config.yaml
num_hidden_layers: 14
head_dim: 64
bias: "none"
tie_word_embeddings: false
parallel_block: false
extras: ["capped logits"]
init_std_down: 0.0
lr_head: 0.00486
warmup_steps: 0
schedule: "wsd"
batch_tokens: 65536
max_seq_len: 512
train_tokens: 716900000
dataset: "wikipedia_en"
MLP neurons of a small language model. Each row is named by its layer, matrix (up: input weights) and neuron, and shows model dimensions 208-303. Each number is 128 + 24 x the weight over its row's rms, rounded and kept within 0 to 255. Numbers have three digits each.
A block is one neuron, or neurons of one layer that tend to fire together. After each block is what it responds to, as a language model described it from the Wikipedia text at the highest values.

L2.up627:147104087149106099159124112126080142132132165089140117128099117093130124170111115090123130133106129129096144147108128111094148091086116122114121112174127103129094090142150139109128146152108128161113102116123076124089165125112173096166182165146150139126135119094128114159126093102171112117
L2.up628:151132107143141151141123144124110084075123139148145156114153101096098116103103094111138122146132161139128099133112155114098082073097150142078087168151144084129100157119125106071114157109138115180164093118163136154169118095105115143116106131177075128158146131152140099081106110128084140127
L2.up906:108117146164164137110157155142122101145127137130161118126137161126147141120089126079164162160150090124161078126083155068097142134123155099116156133113129141142162115135121108139092130088179091160134145137133108143172139146136171112157064156125130138126144117099135125092126169151128142118
L2.up1013:116114128124099134155118091111104116133149148122147089182115164130114076127085190115170158139098141146112094152127124140157100117090126083093154160192158156136128144126106137142117145131173101137128147089110178120117142122117114141167119142113137140151104121126144092114166121125102121103
L2.up1046:120098097153117187129157122137129097145116108144142130169110091127128080110122121134097168104137069113105127155123184102108088141172129147150090117126080099120137163092134126160122120138118108151137121134148094138127131129137116104144136142126153111143124180163122144123112128156150097161
L2.up1286:140102144154142139109145085102123137112127153153144098121178164116138093133133111124150105139126100118127128112099110089127110092102096108124114135148092103180157120126115089091100104099133116165177181085144108138160126133129153097139120153142155108179117126144128116141151173130116173094
L2.up1556:103145125122128156165093105123175106117135081108171103138154170147163124108127135103106139163126143122121135137122137148066110151136107184145093117139121156097166122137113085063121109129137153154111109122111135095138117096099111098126101146110141115158138178083122128106150113106123131142
L2.up1789:122123133124118146136134101122155154109143131143086142111113165116094130132103119136171148165150092089140087127107129085105073113047116130137148124151152093105134153081148080130107119118105126141138121132173097155118161137151124117154094196097111148151120147168156111143118151153165121147
Relegation, promotion, withdrawal. Completions of words for moving between ranks or leaving, as in releg-ated, withdr-ew, gain promotion, "gain from"; weaker on scattered word-piece completions.

L2.up21:140067126124125114112136138127129089150126101132117146122127128153121134081122118120102139112128146101093121159138134122119089097108124125112108110175168119179131144087083155136141142167166132057100127133129142115134162098095140109098151102110183167124125156132130139102151109076111122156
L2.up855:123119137133128129160112108077080122162156129145150118110135101151096148148177097116103117153135138133119126125122113123141114124162173173155104118088143110179105162149121129142171119128179133131116163149139099124089127134121134111130081153137139110131129142139086111134143178126119108141
L2.up1322:111093134153138170162137098147159141176175107139143120147136104137119111120181112154122116090121107134141157118114162109102147128129088138141074120119114123165158141139113144100069081093113129122128128067093158141133171109146146114145155118105151106124144160107153120122125187066107162169
L2.up1338:115108129121141132160107144146106175127131104127106162085176101126114156178162131158116156161127140149096132177122150133139135112197133122134127121100142145093146130164116072160204135115146109115189127141139154160115161140143140128145135142106178154141138138088120122121135136131124106128
L2.up1359:156117148096148151116135111140106136129071106107117172124095172176135083180100132171140136133168158129094112140110157113151126121102124124137114134121143106143127128102146160109124151131168139096135109169101171134097077154102142090093150112178100101066063150148118120108152137104157156179
L2.up1406:118131121131112151155119141091145115165136138149120100137133134128119136149139152112148103147168155093131092124148134129161165145164150168089044107147095128129106088144112126109157107125113103131105131102135138089088148159140086144115136151103125154105146135121114142137147153083178126124
L2.up1659:124124124095084105170149124134076118108173129174150072078112135152151107111150122117144133104139154128165099124098142119131148099167153137121146151097100107155131159160125092110122072137181117128145156134154123137152121101154125131098123117136121118146160111143153104137154145170174175154
L2.up1806:153088136161140150086144149108152113118155114104142150120134144157162128101137083113113121137123159144119110162118152124148110095132122156103144133127109137142157131112141106102117151160157145136169114148149127124130144138133097146130136110126140135136164093106089151057113124173184101212
Life-event passive verbs. Verbs of life events in biographies, often after "was/is": buried, grew up, raised, lives, founded, built; weaker on scattered word fragments.

L9.up1259:149085144114129118134135137149074182125124156107162131122136130139095152182105101145131149117131142201106076180135139142125116125088116138135180122169156120111144089133116122161117112133164139103137134155151105158126123107104119172137100155150136102131149150146106115138137147111125106127
Compound word first halves. Tokens that begin a compound or fixed phrase whose second part follows, such as center(board), over(hanging), after(math), due (to).

L2.up355:109108119118123132133153094129090128144107167133127147125100093128137153129151109167165159055115138133128152138125173117100149107126124095121148139148098146083117125141168095132103090154155128116093140107132141114116121137156141094127172106115108147127137138099130157128138149073102147152
L2.up655:118105137109130126114137181158155142126098152097208119148106139150174102176137079182139127134125137115095084082143167136132113111110141164121137138148095138142140111147133135131092126136155142133124096180114094142098108170133106125113157097115135142128100124128123104104135096153148136117
L2.up1443:118099086137143115141096162166167141152142118133074090138118104153117138143136115153159147126114187106158103121140095141120092093136116126099149148139131123138151135138131106168164174147106141122140146136160113143149132146105109133155107126129146127113131157111098143152119100104136161123
L2.up1559:126108118162144175105090080118111151135131095087174148145118108158132111132091143134136145159130128079146111101135173061094137112134146103124119113136133130173134145131135072142140142151154142150096125105145134092133128151123157191112105124121131112144129155076169122123114159141115159140
L2.up1722:118115133079109149137130148140166114106094102150140137109080149121119127106105106134143118163112108144154143074164184126120116142122154165133132093129126094112123114177141134096115113086151163144185136157099157145166077149126102142133123135156151141107116150135109130107160158157114137121
L2.up1815:095127097100106149134075173132192091119111143159107142124138160128078176096108137154155112103156136113140127165104163191106161124124114157149154099110175121096129099116144134121132148129135153125097128091124156107123125107151119129168143189143140109103108139072144092154095147118150134170
L2.up1992:096103133077104149149121120129118124116108145109162148149169131132154105128130122113158107141123097154105164089106171157106150142149165145138171126126129138072113142184128160115139128099153147122103129117112102134169132112127133117124148099128117140086103139152117167087166130137149153161
L2.up2270:138139103155135158134119114128120134136061096083160098151143131118107108070118127101154152159133143147120135110081165090133141097104165116147151152105165119108176141141114130135142134108140153126114172077135110144106111138144153141134122133119143156107145170155129102130171117154116118187
Generic head nouns. Common nouns after a/the naming works, places or institutions (book, collection, organization, house), including word-initial pieces like port(rait), work(er).

L2.up332:149211091105125105137100127106105097098135130162130120114132131105124091102105106129150106150170162167140149131132154083132146108110129136095117096132133090099121158134134144110072111114098115131166130129114143135120151151113122118134117136139089110150113148157169116147137116125108123088
L2.up373:132116127133169169106090128097134119122098126127137110136113145159097155097160099120171110150110154123118144150096136135077113121153164146136164149135129170098144124096135118140092152117130155138117127119097140130120137099098090121146156128152120125128139152107082102135082139147154132097
L2.up1152:117139112122095102126167125133153103121134126121132082111157159114088114159101137106129104160121172084117124121122146082121135136105104112093096079131112117138106122164124166108083097105160177114139092112161165127149114129102103099203106132108086133122141105142147137138132168105101118143
L2.up1419:106156088133145157123155137107147121117160140175166144109167118126126148093119119083150109122172120122105109112117190095142132110167124140125158087169148131081103160100151139112126141137136131108138149144119138133129128147148130123152105166122109117150123139133119102115119115118123161154
L2.up1478:123138134104135101123141093071144157104096135079132133125135162121142176084119156151112165127128164153057103139087096137152123131115123096142121141136149112141132164181156122131125094107142108099112112105148147120134148112125137126102124132148133107128112130110117121126108112148136136105
L2.up1718:140146128114145135157147137143146077118124167165140126144094111101094115089127120163146140128118173060110125128148157094165135136139089145133130117142139108134117147107175105122113131106113074134120111127132114174120080158084126123115117112111080147117120137116131114156097134143128134165
L2.up1853:157121108124119134125099138125171131093109156112145137107138151152118136141128133103156130114123148128103133127122126141140128103158089141092072130124133157124082126123103126161097155152158141083111160180128133160127118115094160180114146128105138128137120135114139147137153131134120090115
L2.up2050:143185066130149098117132103121120084157111132123132104114152178114184105114132136123157105137113185131119097137132104116120097069147088096104083108140112132150154127140073099116157103140152139132165150153118157124148109134129109110153151096141111151128130198174151121145112145104129152167
Word stems, Center, stand. Mostly the word Center in institution names (Schönberg Center, Senior Center) and the verb stand (stands, stand-alone), plus assorted stems awaiting suffixes (counter-, symbol-, high-).

L6.up128:110112102112093173126131102113140125121134112122101141128119219136106131145068124082138157121141135115136147187157118140119129106104152108094111173131150120128150107170097127130133123160120133127130119142143134146142130083114116129123076153113117184117110102167127158135121105115131103138
L6.up230:105086099129146114119120093099166138124155137144121128112165151120089153144095182173131163127131142125118110145116138151107130116096126189099178157135080153099121168142106154135155148125138134154150130129133116135182129113110158097138103103127104154071148115185137165086133103101107112124
L6.up281:158132122123129174157167201122132122154155096130088132118110142137118119166129136077115111162119115128141123083134144110133098122091058155129139119118117148105130135103098152107150134145157160160124124129129159159134092109134125112105125119121129138154129151112143121123160145096109123133
L6.up659:101104121125184138153115102128172167160146163149148120117139167066141145129095141112132141145132105106149146163123156117152181149136151128092148105138108107138090172145085082134122105135145136118124133102133153171155147148123137096138165153093127104128115111172133166136103137105069121149
L6.up1097:110097062146125139110131120129180157193128121139114145128081126120155144149141158173146114102143129122130112126117104109095108148133116142122118108083088181146155133095145100120134091143131111103091085144107147096128129120137129127192125133126120146126124126149152158164130172103139116150
L6.up1216:150109090140151166145152126125164140134095104091127149125103113105128165134119108122128130154152114115151132128113141114150117169104143119111175144085102148092088160120116086112149105139191135138110159145105090110156145135090147164067143147150132147107106152145142129094159161108144166127
L6.up1773:126116099116120139153128137154145115107110094144099118126120119160120146112145151125133172140151124146090134178142088115114116132114185126107136095111146112134111100106082104136139107097165149129115103131130153126160130123124080119160122166166149142111130093128104179152114148094111131099
L6.up1833:112119127123159114136103143107175091121097123137123171069136158085124149082099149164145127108164147145191137181113106163147093129136134113126116142109145133138163169150135137095165144125143150130134102129130130164111101098137115142176163121135109130144125136120160165132107113114117149137
Word-completing head nouns. Final pieces or nouns that complete a head word, often before a title or name (radio show, 1838 novel, compilation, task force), plus the invisible mark after coordinates.

L6.up182:105133128105116157144117116162124130085140118114108142107154146138127178124143185130135124091133116135148100125142102144111126134130127131134148139156126108091105173182104131148105122104143113126143170137105147159153131118134111132134158140119136168135156101102103138153146135140126135159
L6.up303:156124148141114128115108125122103153131155139195130109083154099137102158090120163145125146122130118161183129108149084098127127144099136140122111165120141189163143148147137137119113183129133148120130091085096147127147141081123115128124138155127137125133078121123106118143145102118164128117
L6.up423:137119133153087093124103114163132135119117097079143096159138142123158087147103108137117115118124104095163104153152157154153139158129146182103088119150133097087146152131145163102188109150156121165140148122151138103133106163106147147149149134113114100118078133167099123145113163127125148086
L6.up1170:137106134136156147131113136128152117112194098149096105125128120139141148130134117138089150145162103129102085109107143104139121169125091120103114134108165163108077148131150143126073138157099124156125132140175123123144106158158147173115132133141148158139073087109117154145160142173132166142
L6.up1331:101110132086124144156138143110123114114115112110117133115120146134095134151137129166151139127116127123124088117102112157144095123158148145102128145122120132153108092131158134155109147156152124127126164110090122168132110128128098172124182103167135150083149124144100135139086131163153115136
L6.up1387:112106130107110101095099179136095111120126108158163110085134168124116163071106176160104152079109143174125108171093100137134136096114119163122104118153152140130130162147153161098097134093094143137098105091157156130111132162073088147117105133128145078154097159145135115181058135102134119129
L6.up1988:122105146125132145088101146098129106122124155133116110129151139165134120178141168130135166124104141099130116134095134126152123133110162160166135129134126126079119140105107092100108118110125119111144110155148114130136147108135124118147124153128130184134134062151117143142118112142087097068
L6.up2093:126111110108113141123095153123075134084127118097168130111141136115114105118121107152088137137107127128175119135104136111130152119124134070185111151090145100121183121091112150116102112098076115146121149140147077121110106147097175116146106150157161134104147145138090164136132130156175093097
Wikitable pipes and word-middle pieces. Mostly two groups: pipe separators at empty or blank cells in wiki tables (Majority | |, Republican | |), and mid-word fragments such as Des-c-ription in headings, man-usc-ripts, resump-ti-on.

L2.up65:100119123148129137130096164115137116157102145150143132094154126127188154164146137092137092151160165102141164166149156092170145158126158097146122128127127126150114083155128092138129131122147146099156098119116126122087113149111108128157140159146115143105135166107125116116054134152146129149
L2.up131:095108129151125168152130157150129172123122143134128132103128136148158070088094146129136130108138133132145092168149142123159124125152128149166144152125155122127139071141149130134112118126151143177137144162103112131083159079145109127139114120127089107134102166139129127118136123128140129114
L2.up238:120084140127108111145126137104154130155128152144132110123106061149132100178157142136164207120120124106162130127134083121172126127117128123142152155108090139149099120133135112104106112120123098132088123125125117182132132184135151134157128158142111139140112161097140146162136135125109121108
L2.up381:102117137169120082139072124132125102164132118140115132151127116147153135123181155116145135115135142083143156176137140144170127149118137148155110177093126168125114142129134121135117089143133112126118103134139130154163099126126094153170140140167077142177124153092114161153122134121141187154
L2.up636:139114093139088112125166127118107130118055117140116154140125139088178123101109125146140133136122111127141138109100172126144103125142118134116105088167105129081132121129123153106073142133137131114154098091143129110119105127104131122151149142135153113106140193150128142127120114113136117117
L2.up957:113139092160119079167119116076114123139126116141168130169072146127126107134119129111159166142138148152197179116163153123156098140128143121143127122139138151134135118106123146137152138127107094137141175117136126156158115135106084139155177137126122099095109103117104104123152106151118103147
L2.up1035:104126141118142104108134113089069115107131113133113131098154096147128131081145155159101100141139119133137119129095137109155162175138071137120121095138171135123148149140139143160109124145149129116137130132134122126108122169132097132131154128113130152093119099145108124119136091161185168147
L2.up1819:124072075140123132156141140080145160104102117164146172132140145143145146167149136093118149171142124122172142127157162128146071146145142143155098115149121138115166118104160097142113132086136111132102115166156114106094146152062118147157134165141102142096156130142098177116165147109057141117
Mid-word fragment "c". Short word-piece fragments inside a split word, especially the c of des-c-ription, ins-c-ribed, and skys-c-rapers, plus name pieces like Gu-z-man.

L6.up21:117089151126167112158085086094139115172118123146097162135141124123120162123153135106116098148139157140122114157117169131140139140177133096142128097127158164109145122169109113163151132122113086089108124118150083139148141113143121137153122162147133134108091132107129121086147117150137090140
L6.up290:147125184166151109116136115107119142097132102123148147106164110108090135132108159145141135105169169077109093137121106102140174116148142123108106109125138167110154152158073131154152149143171150144121144141089099077140122113165153152112180138120121109128129128149152099119162141131161140156
L6.up297:135117100147168128103147143146139189129137077130119137117132134131123116145139134149166157076158101102107156129135158126125159118110145126149135143109051106125144145182114110157153142147137168126101134122134156151115165110150070162157202133124131124148111141120094159159128124117129115144
L6.up714:137096125141088112110104090161143177112154117133107156122138101118120119086134136135153128115191100104138157138165118096146105138090133118112140119111157191160156112103092124165139138099076117133151121086124102117147138165109135146185119175117116153127155148107141132128113150158141111091
L6.up878:104112139128111117088091089126136129114161109145129093172143148134124126168142076103141117138127118159106121134116125112135159111076133133125145116124143140106117130130106136137175141180136134117157083132119141118136071157132107174117156109116131174162099106161138131130140127104160114167
L6.up1327:074097152127159091124080122123168113119138103111138180118128127165077151133090146127167130154174110132159109129145168096140134137131157123134107145135144118184168174135081123132111143095099122115129119135138134160121158160158111098145141110149146179127085124142134130172104159102133130151
L6.up1360:137124150113167149128129169134147159101090115137113154110112116125082135108129142161155104139178165134148085158143149129164116117115125169130112142147147147127089091100099125119137094115084084097107129097103094125157112116136123115145126159119049139127144142139129151142157172133117188123
L6.up1416:136103130143155186152120118086117122133162143147097135126148148108155133140057149140124093160141173100184102125144112137103165124125139136135083126113099116186133136160121132152130155122148120145136159150133124154071111154094122113156147152100128153099110129072097137109150141123099152086
Final word of proper names. Final word or word piece that closes a multi-word institution or organisation name, such as National Park, Air National Guard Base, national team; also table cell pipes.

L9.up2060:108119137134140127133101117118090119113104140118113132126088101224118129125123084122118130119130162146118142100115118080144077138162157150108099104131127128160150148150123110139136130148130133097117096157083148115149094122158103115117191140156170123091120129122134104120145107113111144100
Verb and word-start fragments. Fires on the first piece of a word or predicate still being completed: life and motion verbs (lived, buried, going, went) and word-initial fragments (cu-stodial, go-lfing, sit-ting).

L9.up115:110106095155124117142119121113143114122122166122088158151117076097122160155149128157112134099133137129145132139083134116119170129114109087137157117180102142116101128116127091100148110160182155098108125090118118175147111154138133154143072138131128162130110144106153123103144172118129139162
Creative-work nouns. Nouns naming a book, play, song, film, album, story or article, often after the/his/a and before a title; also citation "In".